From a checkpoint of a small transformer trained on Wikipedia: 148M tokens.
MLP neurons of a small language model. Each row is named by its layer, matrix (gate and up: input weights) and neuron, and shows model dimensions 0-127. Each number is 500 + 50 x the weight over its row's rms, rounded and kept within 0 to 999. Numbers have three digits each. A neuron's up and down rows have the sign that makes its largest values positive.
After each neuron's rows, "fires in" lists the words (lower case) most often at its 100 highest values on Wikipedia text that the model never trained on.

L3.gate344:453589507478507459564465502516497494494494459566551463571550487483468474491457438513446445525553408575440554470483497480521507561421518562507514413538435526525499477522503433511481426361428534492467484506532526415551571437417432496461453536493435519505540421471434577487454560544530430451528402464621579504556483564497469481501495503432493519538378504427494481513491588486508418538520
L3.up344:500591487537545468474543565452541511553507544545498479511508460470424394457490488491479494490602478494533457455542482548512502657503522484540440540459458451548512514589523384595580638473511423537534555612594473492539447475583547496507529475495478479502526554532510411497500507505500630578539530493525481495519525441520521531516536478441646460486567530507579535503539619453533524470530
fires in: "africa", "germany", "ireland", "domain", "states", "israel"

L8.gate138:522487561577529527400468495509463488523531498472481520508551465563538523409532607603552444475525498530553485536492502483452464528535509505470451505539472449525461536447594548483486512449424467479490487541495481602643494512449490449437468508463482497545411607541443528547484475526414572443481459571495473502499439420459562515468575473479545460512534352591499447539478513488549450553500
L8.up138:573523539528597571464489452487591446472525512552464564558551442485451441546545521453517442584427493545529584494441529456531524565507512536382492456477501545501477479503539537429482546534443440411537489462477469502506378524490468507473458582451506459519428508405481614616467507529480523477475462570445511441519476463460540510565445589499476485521533514452574428585527545582529545523501
fires in: "north", "south", "carolina", "collaboration"

L8.gate326:449471509545495512561544509518524458474507510508486458558484464490553479489408460436403563588474454465481495453466564460510414490504468430538505500518515540473523600457516440554415493501554616496495583501511488502564518596514582530504561492511441554445453446551525537507442514449542488502596566443550574486450510530554460476447509506572514432551556500451504550588472433554579564493554
L8.up326:444535501507477473447434398533464565471489514572534512442562520542545598541461460532643501568430562482462559478472465482512484560405512462455460489459514411548516484509531441606506501508455516557471619546419430519477477500431576548485559571518465465537489564389530383448544498555571440541521580439492497491560486531480498487452503532578639461467535529451501589555543531482495510524573
fires in: "after", "at", "if", "when", "since"

L8.gate245:497488551567553455563541531481511531468357582519409402526451406588481497530571532408458471526501572534491490509469500507509436580471515490470479517543466425518530512502527537518433553568520578532420510505626444513545438462483501513553482472516459505491472480560475451594507440492537509514502407485486593514430531400425477533430481520555496516485603441541400500523575587511533577474515
L8.up245:529558508479484434585485515510381489484500512493545522483522508493473493455540481535499513542478458522531594379487582617516449471482518475439488435568562608471533560416574498513443484527452563454530510477538505555502411483467468550549577482495555538481521586505407558561521459502543568407542542488575636480496583489536468563478517503511565586485526519458474486620477596484590513394409
fires in: "on", "in", "for", "as", "at"

L3.gate184:420532479463581525525518481530503502490516465483598509478455581592574512488480402459576448478470513575462491469528451496491405484579451503439548475536575377560413470464534519430466508508561530530530584571502575457551492480400539470631423529476547521474482514372546428463448472501559479429489500433499528485450541485448477491483507465463526520478563497422481449494517570521487466426459
L3.up184:522391536475516488436528512514538487571480549504460523528528459498493493487430462476455443475560458550547494442495512490503596479551528599521409462466519438448521496463500512517647435487535472485432443528507516467480485503396436518428515446554488408510495482466438446509550494503586516473578590459516659464533463547505510542581615520485435486472575456555486492463517426448563529493466
fires in: "school", "schools", "field", "bank"

L5.gate270:494486527498524408489575536510458478495527534423443500538560510489462505448518407516616426449515479483448606532606430508552549456485552401519441461524547624411458566500424517565505392438533389551524454516437556506540539563543519521481478544529522519487515433476475544477465582494539531455504532535501476482578434511480579527444499443521539436479447515511519488498521471465416609554547
L5.up270:499482517460495540483515499506406479549542480518486542485455486592494495507397574456517556520452456553496474445464526600556520508445453590565484496535541577499550481519535489542468504503463402455505584438507568478548582516493543509433364471481547520504485419439486501538538559525367541505478458486515386414412347456527511404479468509465572482459542537457512348560510473547575482478497
fires in: "s", "allow"

L9.gate124:619446542496438468479483484444451557453461484487543558495562503493545497482499485558544458543467520543526430515521509467476527499582427486502429412428529581425505451594531498436525512448563568556473533451459430544491466529465612506459590492557520504504523499613520534545446578516533507446466541451530538490655385527529485488500513405514447465511618394446436481535567568570513488488503
L9.up124:570538575552455492552539558483467493484556479541539520420559405482579506485475459466497611566433530516555427514564521486494624430484425464486501407471453572562522513552540507559453496511562417504503484426471440460499403482458488439540529371488495512438456533507549574578469532566533553505522454386531501528532531517465486490453473431606610422404537528517466565567509491462536526584540
fires in: "he", "they", "we", "help"

L3.gate364:470441459518448468463565445537539492558524642549487477497554435529477468464513523509557598562529492556579519480521490514540517545535477450474393598575587522506501525551567443506483506508535426512507425548516564444483518576442545500603562524401491510594547619532496555422543447477526426484508431509531434524476462453453536482506456488513520582453504585461500518556465424458540507543479
L3.up364:436571432529401526539559472521512520514449530466551462450592489534386520563581492473593595528545478493547524548528475567461532410572452487397493518514599413500524525441623561479479501457602480480479425566585475521555503499493478493577504529542502574507468536530460513417486588489444515483437526433496461437497458528545628531481527568572505468472558493464426514479445429457554515546407
fires in: "such", "all", "music", "allow"

L5.gate44:533497530466438435398504513559545528582508506472503449456480500466449545496405450507564460527552477543576494534608490509489510508574508451386445517450467545421509498538533399458599566507579533453441514526446605481511584548389542454571478529475460440441481553464521442549543541493541530452491470532467486463477521496522559593473465511458436489468519481491464543459415409472480558403527
L5.up44:546486428462507479446545521515473503415537458566505468457535569510481562543485502551559495461550470611527596634563463524566444439577550530465601577445536619462465426492562466409558490349428566479420512454465514469522542547416523449526462509479467418457540479522530548514499523530467463522451537492555517446473493516472538498498580389496512620532412510442581474518436503561588497476565
fires in: "school", "university", "family", "life", "college", "schools"

L3.gate359:496449519485528565457490503506434540447623552623558453552425530540482525579467426511473539504446429456507510554501601553498538434461480521461472437524550567501486380565557512509521516551539542534495417501507455566503504484533589497496503521465494495499606483457470499412485459607509440367482540546593588571508444509428501407523570453499571498419503532433498532593475528461502472509514
L3.up359:500468590564533483503465397482457465476468488466504582503520522510499464447445427411460507517471478639430433515546642412558496564480559460459535597470484509471548553540491419548444531462494470579513570436537493466479522558549529490547569464585473532434540461443597426467563496415465505521524559470464467501519473492536443465414491454520482398471609507533549504545485491450428546467404
fires in: "born", "given", "when", "behind", "heavy"

L5.gate71:423505544529611496521411583499473507443470580575517503462420472536490556463474414468502465623525448447442528417420488438477470453460445494461494483518517522513450449477500531557544581487489566507591533523599445433469538437542479547476434438522426508413516502468465519547572562514519538485487481544447490494550483594443477604443497532524431494574401417510435554388519463494442500480461
L5.up71:423556421534569509491568519441547541526475573580575528432442523441466444480533476567492477514555477479563501450549524469448505499437524518513501467488455529512526521571467626493514599453437577557483465475552533420482498504599471475475512609532451416494584408522533470560526407495547488429509576527437413513515551547546477537416493529549520493466493484540480454504540487436490550457488
fires in: "as", "debut"